config.toml
n_layer = 12
d_model = 256
n_head = 4
n_kv_head = 4
head_dim = 64
d_mlp = 1280
vocab_size = 4096
activation = "tanh_gelu"
norm = "layernorm"
norm_place = "pre"
norm_eps = 1e-06
positions = "learned"
qk_norm = false
attn_scale = 0.125
bias = "all"
tie_embeddings = true
parallel_block = false
init = "normal"
init_std_qkv = 0.0383
init_std_o = 0.0475
init_std_up = 0.0548
init_std_down = 0.0548
optimizer = "adam_hyperball"
lr = 0.00446
beta1 = 0.9
weight_decay = 0.0
lr_head = 0.00633
grad_clip = 0.5
warmup_steps = 200
schedule = "wsd"
decay_fraction = 1.0
decay_shape = "exp"
final_lr_fraction = 0.05
batch_tokens = [32768, 65536, 98304]
seq_len = 1024
doc_mask = true
train_tokens = 407300000
steps = 6858
dataset = "wikipedia_en"
MLP neurons of a small language model. Each row is named by its layer, matrix (up: input weights) and neuron, and shows model dimensions 16-207. Each number is 128 + 32 x the weight over its row's rms, rounded and kept within 0 to 255. Numbers have three digits each.
After each neuron's rows, "fires on" lists the tokens most often at its 100 highest values on Wikipedia text that the model never trained on; "fires after" lists the tokens most often just before its 100 highest values on Wikipedia text that the model never trained on.

L2.up189:119089130103165145103077146136143110106092065067137124179161113093139090144099156126164155108132155114079145068132154120141129110117127069117110138108115126122125084103090166175163154174079177160173142080116127143156090115128139119114104126131080100100154133171144137103153147097137115148131209174124126158105129141125141155148079088154138135143068141159148094130121172123156078135087144076085152072104096143177199139111095128121140132093147126129111183122134185157104161154104083127128174187172155115092154100098083119116210145077134150091135123145127108166115188189115045129
fires on: "024", "=", "021", "014", "019", "995"
fires after: "2", "\n\n", "1"

L6.up877:178116077160116137134127185131115022116183120141070125169136065173149118118107128119173121113152128132110120110119128112180121129152159102129088151186081138149079120134156126149143140083123107084156126124164164151147161152128091074132102125102147088103160103140144128063142179091159144076058205113170133135138115105157123163164111199098148078170157157173107156100121170136114110120087101079115064170156123131131179139140193117130147150113131107162151095164080105188133141079180124074168074150140176127090128093173145134122175159124118105117094120128115110140135208129119118149
fires on: "| ", "\n\n", "\n", "\""
fires after: "\n", "\n\n", ")", "er", "==", "."

L8.up686:172070118122142115179095135120087107103174192106095110118134128206173118142138142176196156099119172106176185120116088136131158149109178142113124163188091137085158128167170151081165166107108086133123112147105180111135193190121107049162135154094175108074113118102179104114093125120123141145126161084197128110158150154100126138094142178131175109149165113099158093132093125146137114162100092111142129132141165142127099132144152121151137172086134099159114052098123114180151120153102141135155083149117103094125159124126147078135126176106137147162106137120141094106044101145090165135
fires on: "2", "1", "l"
fires after: "–", "- ", "| ", "==", "==P"

L2.up780:213098179114151144138164137130119087112147112078090120122148089163149128125174156148151134137120157119114105073139133125132141140078138102186128108155059132173101072136127127204194111143187134148128161114197178181155100116108179106106117111061079069126159139158174135106124126151118162126129189193099098141120128184125158166122154139144088159147090131111155108156092120156129091117170106120088095073145091107172097127124088128178136122139178167109121195123149180181086065095113077079144190127057147130049175090126144145133145060158165183128158135166110167188078145136098134147
fires on: "==", "014"
fires after: "\n\n", " career", "areer", " life", "2"

L8.up223:154146170122096099134077126190109091138097111112145132142095069116137148154110119121143089194156094141141135091087115169125152173179108095142111147129120099150136125108163163117101133175142161205145104120152190083146131171206176079194110148094153114120177178121150120096126145182122083125100126108166123140154099171140144115176208131100104186096171070091097134133134153082071089093126106083082140152114174098113145127145137050099113129108149147144131094109174127106089128102139118131145112137038127146107110091128113098079100095086150090187111120080122135167074138046129137159
fires on: "\n\n", "o", "ust", "il", "ud", "ently"
fires after: ".", " b", "wh", " subsequ"

L5.up520:176117126163128141215091120129098100079121144073133116082123132165152134133172133151093158137132166091159160136078126141190150214077198108137097165123093107158097147157162150116132121111084042069154092143172173155122193115106155084168022086087115116110168176191125132084138103106174100097146139070148096121177091078096151113125164149117153118176117162117099155197179122098096161138099121108155127160141115112143104087111134140095135114086179132132114143134185141093142129054130151154139106196112102108121086096148122102141171142143173109091178108107112135084088114070071103129
fires on: "|", "-", "- ", " Preceded", " "
fires after: "\n", "-", "\n\n", "|"

L5.up397:161155104176154099178098137138110112123116140148155144114146115184095056164104143113146165099176139181174139105113128100199140217099130047110131114157106140159096134102135130163101064068133182136135110117122115124125166093158101161198069160169139120111170163156128119176165085131119075102094129138098134087155081133072141111179190139119065112119119198150107138112083108100120086137117141118092145161126095178085128116143137117143131111112151148136112185147164096090140116129114152166106128164148100115158136148193110109119144082084126118165134052094166094083044109120097125085
fires on: "-", " long", " large", " e"
fires after: "\n", "|"

L8.up318:162116110163110125206042137127111126076111112125109180156071074181146092167169122172150152130118183123109146115142149128121119128114161101129159137184133156147069156137121174127166104154156070184147158124162115133117179118117165071109063122083154058153131157092168142130089126129124162209097165095122121133196126164094136080152177132139105118164135114136117117129132145103141104136080103154138138167125114139119136080185091131099097072131191135143099110137148166114150097106113105144187157211117103112123133111172126142123190180096175094077191118121169176129115092095046120126
fires on: "==", "-", "=", "|"
fires after: "\n\n", "\n"

L6.up970:156105226161120110152143152129110119105143163109150140153133036167129092110130146099153157147119171060219122111171115094135076161125156125129068086105118161124109171125193173096145115148139074105138195130032158111161143181102119133095177095138123165114166166145101085122147157146144149093111186072123144148158044083173097086092170113154179110180131095148136152100125112095108113187077105096130129122143061148138102109139063050109122126057156094153111133140130109182144145083168128072135132118152150070109132141121100143136157104132117150107083132113097071167092185125093145172
fires on: "|", " |", " | ", "| ", "oss"
fires after: "\n", "| ", "| L", "oss"

L2.up1104:148150114163118153199136098116168163144108192160133125207130121203144173176117109124126147125111132150121144150087169125149162114076141071083139133140105080137137105121130174111119092094121070127171093115173090104090118088116115073043142138106139086153109099121164059088071085112136116153109122059108140168174167116136147091126068125167071168129139141126131082172131158129109097106137127090106186160119100112057182154106077148095115098116091106102160182176152157140117101168180150125163187141117127141131094101114133142090133129109151194137158162169121168092102188141145143107
fires on: ", ", "|", "\n", "- Cl", ":"
fires after: "\n", "p", "que", ".", "es", "i"

L9.up616:167126165148169142124132075158100113082116056128186177131119175095185152065119171111138157106176087171118149119127128172097162162072124117099139139156118139164140133134211165175137088145184152130113153129119139151101161144103135097216163118126137105074107166126136092188096119089047146140044150116139169182094144148092132147167171168127141119162125091150150133162187128137118127161118121084103096137144120147127144144160123157097121104094078128132142103089170130138098109126163103162126159129142085136174081093149183058110146141183151114095115154147135150112168127121136135031
fires on: ",", "–", "."
fires after: "2", "1", "0", "4", "5", "6"

L6.up722:136145136108170102140137139154132075033158114065112169144077164199127133132099074140140117158166187157137167108132160133104113149107176087192100181193069097155118177128118164118114141090153087116139142108131200099110172184124141107152116100082142119079179157158189121137183156086156092135047133214137159087173107137143092101140120117104128105151127163188134104143120103115148136160105136151070116154088060096120168124162132128117162108135127103137106142156110150154130165110146108143083138109139127055081148034141130115123120111097167114100141096145131166117103179125048085107
fires on: "N", " (N", "- N", "==D", "(", "V"
fires after: "\n\n", "\n", ".", "\" ("

L5.up309:189185085181045146093133107079114116125096103119116152175138206126108144132093202110137143086096171142137178076114163095169180160128151168128093120160078128141142115115115190078123111149165110146115113119098082148125133112134166109069080112083154117097138135126157180110110087109093121127086139148147094079097126132079096113117120129151106067143153134162086099155122150079108130110116155110173113127125111070182147092079084133172135133104125133166107139164148143127180098164190153197134124212131099115159098110147094197106118153161150098139160155113061172113106147089125164135
fires on: "|", "8", "70", "/", "33"
fires after: "\n", "1", "| ", " S", " "

L5.up605:143082118108135106191093139110111058120088088168107173160156123156119104111088115153092109098171120087161198150141132121175098205117198088125102132166051107127165087115146156115113146159170069175160144116139137115077212137095146083147125154095101111102164169131119101110107104128096173156020167145146103114130119151131122119092072167166134092106136139197113135172132124112189059148079141078125131186110136069177093153131086125140155174076128064098061091133126095135086135137146138169123133167095186135068100132129182143157125125133168129104152146126119142099119100094096119084
fires on: "2", "1", ".", "4", "3", "5"
fires after: "| ", "- ", "\n", "–"

L5.up732:110088135128119121170151178154126089157150103127066154160127191135096134089132155117146155096105164090097117158125167146059153140101165109118110109173097092162122134208129145139141125063089075097173164113102156121126119143195109123128162098112117047101197068135181131114168136130162134139117161099100159190106128187119112099149128103137140140165097183089191124068120144059149086087124127146122110152104117124132158145111118160119086136161125145116104172114143151162107118115122068130143126117094103132094143131096128191113171184140122142116142098130108116102161121123044136139
fires on: "2", "1", "7", "8", "0", "6"
fires after: " (", " ", ", ", "-", " $"

L6.up841:186215092149158129153163112155165091041107122087088124146158161159105064134099133164162123084161112148114128064133175120096080145105118131167094147141142191120105099091147148114123126124096084101145135082161149143148142159128065096172130102100132144161086140156131107113187103115124089110097161101162152118130103102161091145083158138184104104175172130161118136133164113113121037158145089079077099115128113143088157108132044144150133146152111175137123080084175113164092097111140100167144143138140131111101119102155217098140177161125116077119109038095085062148097142136044187126
fires on: "2", " ", "3", "4"
fires after: "| ", " | ", "\n", "- ", "2"

L6.up1175:128130177135141082144160125116052089101091147134170081169126114206128128166146122090144133137194108163145114114060130169117140091170114150168126123159103095170163110085124126228162105093103108121123083107136120155094183156085167095190115119130113157164140131109127071166112126110109163055131161094117210117111109165104142175185101180150087129127129106154130088152161120166138148142181122069090081135079112133152121175095138159117143124141140101078164126097160057159086083162116137143117103137074102113084104112124129096059103122117124157098166111085211110163144090091101150107
fires on: " | ", " qu", "92", "0"
fires after: "1", " | ", "0", "″N ", "°N ", "3"

L5.up861:100096151208098137151142078153163117108126129132146117127129147117132113107121150131162179092114197157168133134113127109131103239103137156131103145137115147189134143079123105173177103115171141096096152182115154129079171134121109114123155135071174045130131155140146100097120135121130156110119115057108124195162072114053147084124110149153139124137163139155156152159166118125123146098110143074153152085099109124114148102115151174106140105136109109137106139112176141174101088175145111129137044188150155111105083116160134046134127151129168080088150101108102101119075154137089154081
fires on: "4", "9", "6", "5", "3", "62"
fires after: ".", " | ", " ("

L5.up567:144131103157137145088132110131096129100182123075150080144184135166101133148135114149135145118101113164129133195067146116102229174098179163168095121172103136150085107100097154088130109198148117180118141155191095118128191101131104060127132119072125129130132151195129113093113112142136117057127182110144141138146146132126151132074069149197104113163078112129094176187152098120139137150186125109117185065142083123151132164106098189156173115053133187155145106128210130163120142143121128182082151109103109151172139092122156115106138122132160145099117154075155091150110137090119153123
fires on: "1", " |", " and ", "2", "024"
fires after: " | ", "2", "1"

L2.up1203:155080132176144126128164136142144119107092089178162150185103137170107111159031181105099211049177121073079186134096143108119155138075133130103112156159106098118128127097141139097149162151078107131130172081152126113113161112183140102162121147130144101116140144152163127096141082084101153079067132118152155093192083134115136121144092168185149092102096146165122170165099136119160133164156075156094139131154122096223169086128137121114154143152133121097087099133100128135162183100131163105155136177109067124149063122109099107133140115156167173140146142111061090160135155145195073144
fires on: "| ", "|", "- ", "\n", " |", ":"
fires after: "\n", "-"

L8.up306:154097137178149129110108074119099085096121129091178106152118157172152136139124147104117156172090111122118120129104123087145079190141094106185093099147059078173125114137097145157139140140149163207160151106107120127103198111125169068082108131130102125061139122153159134158202083112098155126080101170136110124127113116157174147131174156182196174137160123104086103185182173115120090054120108126185071098187144141136159147182147119100042080181101150163100140129133109091102134181138112133120124137147138125099095064124087165097141142161184160080146112113130147126120128112106073136
fires on: "8", "7", "6", "9", "86", "88"
fires after: "1", ","

L5.up680:181155159097086085162091161113079139141149091160097144103087102124111181158119126151134144122146113161134129121095153123133145134118168139104107171112062137080131147089158129159143139078129134143129202196133152112118160094170089126130091103137060157114115124124137161097161201093162145161082208155161110148185141100158161073150187105093102083144122152121088152178119118172159123149122152140107086033086096155088097094157064154171131096130106168183143129137098122169139149104133152106111141163072131142131111083121115082103163132056116140066170157100163148133165139129108102150
fires on: "===", "\"", " \"", "==", "===="
fires after: "\n\n", "\n", " (", " a"

L6.up1156:153150153059104106137173109137124109096178130133183170139159132207084075147127138191147142124133071184136143167121149134116142197147155133145061166206115159135091191139170160120128090098131084112063114106103133076070132106113132094174118104066150133115126132140093143168170112092174142147150126094154073105179100149146151113090081157095135188110159161151140097131113147058121117084137125132111120149170105089137132096085102181135060169108074109151154158092122176128061124151087182138087104136109107087170121143131130108095114097111099139154124113081163109139148151126152081127
fires on: " He", " The", "In ", "The", " I", "the"
fires after: ".", "\n\n", "er."

L6.up11:208177149134126110144114142108129098073162113097052195161067074200091112143113103152135122141117068092160113147071137129118177132117119124152127203181135063132100107097197151111139136119173062153172102083226108094154135086157107119125081076137111128087146098115114181095114182114140156137021095119125122109165117126090157114098176125112107074129145129128120137094175141125175154141127141096134163160154112120129132123132086117166142118049145107166141087116116151115139149122084133107122131103085104136117127091128147189088162138124170145132131133138195184118057174096140113140
fires on: "|", ":", "\n", "- The", "==="
fires after: "\n", ")", "\n\n"

L6.up233:101159111125130110163154101181078108046139161097078121122088154170106073112141107095145182100164095169169218110117122074099163138091131123153130173212129163131112163101116143095129100127138100141146109158094114060133114126114180110176091099131142101137129107169154143162128122117088187160117091052125176122129146144096150169162093109112087075180097064155143085137121153123127148103112116089187141080112098165111150154107095092165142140131176136135135150132115088187022097070099100118172159121120124176137114124179182098113144122111149120100120124123134123141125116108111132071
fires on: "–", " | ", "-"
fires after: "0", "2", "1", "3"

L5.up1047:171167108101120125179128108089115055034169135123129117131081126142158129086075121103148171100106126122135142073094169070094100221110196095175153171122070134086130118132116169142111151119104165118195129136131116131136185129165142084128114115065136128098188129185151100129158142054085169114120083045167097143159109088157137124100192162129154127145090123104105121128121160094158072138140186119107106111163092162115152120134088139118123117116165113169135140100113181180126159123205139192124157120166129107075110129120157122131186115140141142085185131194152120163088159080067097125
fires on: "==C", "==R", "==D", "- N", "- G", "| "
fires after: "\n\n", "\n", "| "

L9.up38:128129094116137178097149099115085075098110101079190132124138171098127144107177104096105192135102127092109144094164101131095147122058144185145093143157073121133066111174134114145124059108153136112127137101155199132165176145141159089072156146174191141113080117083156118095114076123133160149137146125151153118124182130090112161101196115151105175150111103110137165117104143114095161105104097114086118100149133134173080114082077141183123100111104154152104096106146108164115111164088107179204162134069120174109143106149086122111151115157189163161172134127128138156089113082133118101
fires on: "8", "7", "5", "0"
fires after: "1", "–"

L9.up183:126160114133083067140147098141154096065129089174149195088115114198154137078125179184175134140103145127158149142086091088121183184142190151127114152202109147105124123159101133124114180134156092175134149153122146143107136152165153083133132122089133120107140121118134118069083131082135122140060103165096128074125167082136118128119115158151117104153154114112083129155108170031120113163148123047142138086145124104135118128165069241141167099161098132108119065129153105168126082166163139122088142155137128094105110138139137098133164137114114117096153153149155119097079126079119071112
fires on: "2", "- ", "–", "| ", "- •", " in the"
fires after: "\n", "–", "| ", "2"

L2.up112:158144142110119127095168135101147090112081107150165121179096183142198173168091133126151125124155131097099134177126111086126188176101079142101126142142149082158108160139144132090119091112082096110182116084144164155136129062111136042142070112114132076092127136115146111125173103151125165121100109102110150122133158122158133100073107182182127078118171133129157106152165093118106170129096144124111088138112099138171128142097136147110099111016136084128115133108093165121176162182146128104147119149093107157092108141187136111153109069186117144117076142175116088060130085104129098095
fires on: "| ", "\n", " vocals", "ations.", " Succeeded", "- "
fires after: "\n", " vocals", "ing", " |", "-"

L5.up733:163137100167093156131145120153142135115082149136150116078080036198101120114182097154136152045146112090127162098133197179135078128081135100136154157118122136141159141107099141120113143150151074096103183136158123141136146103104128070110078131133129069139190101141162077095126132179175170203129124131149141098104070146155129108178116146089129183135166134141156120108069188184163122125098165112096155170165071079103087140055101142120087098165113122170141101103117156168156122128109124116151082133121188135081161121141141072136142086086102160094114089088132144123147157196110171110
fires on: " l", "A", "-", " M", " Me"
fires after: "\n\n", "\n", "=", " \"", "==", " with"

L5.up707:115131119130149146135068113170104088109086157155146131136112173149086107144114121148139149100152100160151153068131182126141120190078096131086151136178119122152090161115164166141147141090154134151149187117118135093077089103174195106114075067161125070147098171168178079138121178097070099164110142118153139121156133097134155092112130129143108132091172166154115151151106121135099111107101142121151097129116095073092171107123144128146137064103130124174127134164189143044138114173145130171096107170093142136084065141168150079186119174113154104126127130144083133084062167095041100119
fires on: "-", "==", "2"
fires after: "\n", "\n\n", "| "

L6.up716:238167165107071151202101170192119082097131103113104118161137164165049131136094080169097182129122158171154108097081151092145137178097100094174078162146114108176117199115181167128146142092138120112139165122181139108131180100111108114130130136072192109164142117198117106117133137078154134121062120076188137088192095114147100051108166155154155164160105102180175108141178126076142095129127157147107124168094109107117203125113063126075096137104130105154126140139136145137156120064184117128165123111113098127093088110124146135134127112129127142127167150092102133102084174106112142109
fires on: " The", " Wh", " At", "\n", "|", " S"
fires after: ".", "\n", " Th"

L8.up102:158093166138138119074129116134043123112148112110135118132083129140139144160095094147145140144169148179103175106109108182109127160143141144131108168167164133169107159097182130179141082132131117119095099153141162160099150130122193078113143138103136115166145105120134182098104174120096083107100148132120124117086128065136123110116120182145114141148185124101117049203092123060108208164112114149041090172147071161164140111114084163121080144109138084199141096129088129121113138113100111107109119158121098096129087122105178133136085102165156142118079076103137224119046188138128135092
fires on: "| ", "- ", "1", "\n", "F", " "
fires after: "\n", "==", "–"

L6.up712:115151135090079069069128133157110106083101101146145228176108107091064163133135171142200144120167075096136159129160117150175165178101132088150098140148143137136170113154136121140112133147161111182088151166113163092094092124168119122157145110068105120150126084157110085149111101165107174113097107067114111130136113135127140142155159137103137128083117140135147180132189068073118164140164132113146147114133115119197119138109073084085124158094113154154092149107150183112138108125158123134124139116169150106145130131142161137130178116146149148118085118132136159177100114080102114065
fires on: "1", "2", "\n\n", " |", " in", "|"
fires after: " | ", ".", ",", " |", "\n", "11"

L5.up1167:095138135094102119204108090178089124155103122101125197148118119169139072067151101090153172112130125119125130199123145122177164110097169109102125121138095062115132110098182120085125165137065100179170198145078161100133111165152183115150095162056098064137176114144120123121098163132153126159149135079120109093174145117162121078120148159142115155142167165176215149163084154042147136130114140113100132122075125103126109120137121153102131185089135158135114138112170115169128065112124146113148215155152139140089123135198158155148145126162115076108155094144167125145057134142140117094
fires on: "1", "5", "2", "4"
fires after: "| ", " ("

L6.up538:180115109107110119105130111143099086108147118101141090174117094118126152143086168143167147117127144152148157082115087084150094161129131136150131186153100116198088121062141113076135088140129105158109131105117180105147145170092093104170162137086128072161125135191128110071139179116093152066120180148099134121124110096122170140072126150139109102098117152158051152116129165078137138085092142113187160127138102117143169098163097169089136133086072131177133112106125079148141110117157121189162110161158163123105056155120190130158130146134111135079097113052151114139113122126070199093
fires on: "\"", "1", " | ", "3", "2"
fires after: " | ", ".", "1", "; ", "\n", "2"

L6.up793:182147118142051133166126140150158105153069134176135190135067125137120097145156096168124144113117096156116124070102155136132136148136139079183147156157107078118066152163125165140116085083135122127160177122182128133072138159163172110114124096100103142144133159175108159143161126152156087167133135120159147131149106094122146052094196128083143182132155146144122165111145133149125128120167156111109163126083113167132176168114125092109140155105147160102118181086114106165117171063143150102159107103083165087063115106133148117151137097120110146082138086107101074092158145176118127056
fires on: " M", " S", " R", " K", " He"
fires after: ".", ",", "er."

L2.up1118:169169107105107101152116141136075133128128140184109109229108172176118132140122157152142111127115155164122196168103087122120165188124106156143108121134138070164157132122150144085151109149119099168118116122143116060117130080146097091124106072034108128124135085196101160107138075085099186150125085082118100159142114101116103042123119171147085144095132086148128124116100075142170165109131146117114199145165138169127124128123099161136091121108185110114109164149172114085164108115192139139162145082155125128124060130170112176120188145125085156147155102112143161129108160117190078096
fires on: "\n\n", " in", "\n", "|"
fires after: " |", "\n", " |  |", ".", ")", ") |"

L5.up1244:119113112129138129133126078188149121162150169131147143154126152117115153176130144073168129113147084158149175122116122130161198113126098181152145124142133062182068174131160100163164104081144101119101122140194099048113112126133160115134120088124182095103201137123144138150157078161108171111132097135116181177103163201133116075123090119100064197140118095081142074179144129166188138124184132106135092108078107125096086136105107154176118168132103158109164125131114110109127162104109106130118119059124089174170115150171162097117126099114148168137116083115132116072106126081154114111
fires on: " | ", "0", "1", " g", "–", ") | "
fires after: " | ", "0", "–", "1", " |  | "

L9.up312:106113125122134087162114095140129120122140127100140107152148132141125048127060134175140141100116129196119158105100167119084142189233125119189108194230120105186121142158120185105114070142172145124099092157149085114129107103101129137168086074139188094062138066080130107131104101135164115165151098124132141182163125084118081135118178136109046105131163162137118067108134074115110085146171150068162175126127112126114137140115117156140067118118102140137155190106116142166144094132122105159140140165155155119187071089128103139123146115140152151158115099124119052136057118053091094098
fires on: "2", "6", "4", ",", "7", "5"
fires after: " | ", ",", ") | "

L2.up595:109206058129124162145116087135142098097110090162136144174087090117116138100182092175158144116137099017172168132105149119065123205158123126108114117150174059135136197133130111139172135129062096156132182139088173031143132101145126064128097180108117128143108137206143131146130118112101196142137111112117104150147093095083078124061093208174083114116119161116138113105171143065160151101115089143137107112123089110152109237085114157140108167125139123115124114131145146148114155134118098062087095157123135106110120090090133136086130092145170181139174109093076106116149162128121097103
fires on: " The", " |", "|"
fires after: "\n", ".", "er.", "|"

L5.up215:128116120130130190135156098140114113138074108191146099160110165166100100125151126104123100174139117168175134128126154147135172183144176141137154126120090169109181118143147132143105147151120068135164128128128130107054150121182121128146084117056127109118194101166169156095209132100155121144105188168196145131130113173183144132125105167139050088114121173156113146170110113142173082142117154112104127143107111091126140074096110138067099128062089068185096105085164098151131083146133154123166121135081136095122072093143194117147136068162105177131219087050146065160092094156095116097
fires on: "10", "8", "7", "5", "11", "1"
fires after: "| ", "2", "\n", " (", "[", "−"

L8.up984:202203109154128187084155114112145151087119124121206125137136077185109080162120115104112085151142150089078148152118160100112159112089096098100087115142126126136142097070125174133116134127154123151124164092146122119168111060117075062116086149131123108100182103146149183094089144167113121130066103090171155091124118115138169084111111105154063136090123126141164155129091155150149128092163117150182144198139056095122123095138088185163119084158170100116134097136100083094100130142132151152203172174104141131126101138138153114108180106122166168111165163065071161100121208115133129101
fires on: "-"
fires after: "\n"

L5.up699:185113177066177186126188148141109087129133151105108139143085166167179143165144121121205122123135107144102184146136099197125137146107098166143181119176091189175079135076082167138128093114120126137080077153143137079147130152101150070145112102143138152160144143147153095165121137085113114119103156129174188103136166189137104122148105119121108103104141089139179101122193189111088171107111106065152114050163117122120152134161095092175124083112136067128138124140133097169064155127119084140161077106136125148178126083154142068086097120153152123120164138056097100060075148133115147122
fires on: " | ", "2", "–", "7", "0"
fires after: " | ", "1", "0", "2", "3"

L8.up1173:119114129138159223140130091146123105076065112093108116141182109133098197127111087078112148067119159125063163123166170130124157131120184121143102097166123117085132138172138186157141116143079152140126124111133079110159132140184104131139190096114124073084141159122146153201154083129153145193119168098145122159137141134149104174120118174165098126078105120127107163134120188070110105118111126117179137112148095103117131113120138170141102058123154110124096146104128088186096111120119057138162146125109100109156122030173145206081110113159148157127206097142103188142085164114085130072
fires on: "8", "b", "d", "7"
fires after: "1", "A", " ", " M", " A"

L9.up950:163166110146146173128163133143116158042048175146110070205141164148135147142069156123155092103114140137149119086066146170188080187122147133139124154135134138176118143135224157158101144134124071115117145167099115146119120114123124092143112154075175124145152121179170128142151143141098149129112108152117125129137112090145100102081181125128147087072198081071080138158075186087142144121141119073084078137168042131143080132127149172127109149110141165121133167121144098114132137136118148127123166080141095145106114163150156131123155111133085173137155126124133120132081063147125059093
fires on: "| ", "|", "|---|---|---|---|---|---|"
fires after: "\n"

L5.up329:155098161111081154156135156118107091106154124149165117197144076130138086099124128127140133146118136102157169043141112111115129164194178068134062128183065137123150112083169162114122128073104137097112149158111153179143176178121123132092103137087141136145146153141151071104123122071141134133106154044170107174169116066137121125098134143168182120146095087173116125108136144076114115134039125092102164136129114086079118117165110119121104168107196135146128099154145082129086102083110151143121137165114143081132124153180109170124147140126112137103128114150131099168084184142150147122
fires on: "1", "2", "|", "4", "3", "\n"
fires after: "| ", "\n\n", "\n", "=="

L9.up1252:124171130146139121131178122111119098147115139136129096194081167139182127075129115122126145112134100113131145119066167163128139197129174083147061161144101128115104109167110133107175136095096115146149144160061152184119146193171135117190131119149173124096126117203121158107120165107111170160149119147177178137192087084120121128180174149118104125124149137137140118108105135071203145101141148045095112147082065131084120108114101140136143100176102137116152107063105103112130104099105173156179113145152115124137150115094121078148121154142156183120115125104179126127080111153090108066
fires on: "| ", " | ", "\n", " ", " | T"
fires after: "\n", ")", "3", "4", "| No.", "et"

L5.up883:127090138153124169145147176169092093099106093095074115125186172167148198149150114130123122118162168179169112118104130174180143112109145169165145174112145153177110176149183101135111160115158075142134151149119129127145105157154103088112121113100169143157135133170123053131150062105098115125070157108100150129117146148168149056133174131105103077158082079217127115104159120097126134090188180047150147085115084118077140106088126133194155101073113103134118142126118102218141101126147127136117103164172124143114041083162156075137152151094163151128150095070130137131128125121071086072
fires on: ",", " |  | ", " | ", "14", " every"
fires after: "2", " | ", " | —", "1", " |  | ", " For"

L6.up92:184173182100067131126079165014125078063120089166143170138127080171126111128134142081159161105106150080158141100170197104171094167156148132137084135151065117149135142128161179095156172196133113153157192139124142162104135105145116094124114151078134091098138150110163136123133135103176106123113157061123137081156123075132118152095159119127163163175145111149100105133113144094118061125034166134130181100168128097151116133156149075089106125078154119141092134106163107110110153049159134174133160146121140138072141114139146147086132156125160094092171129207147126146135139122145128100
fires on: "| ", " |", "|", " February "
fires after: "\n", "| ", " |", "|"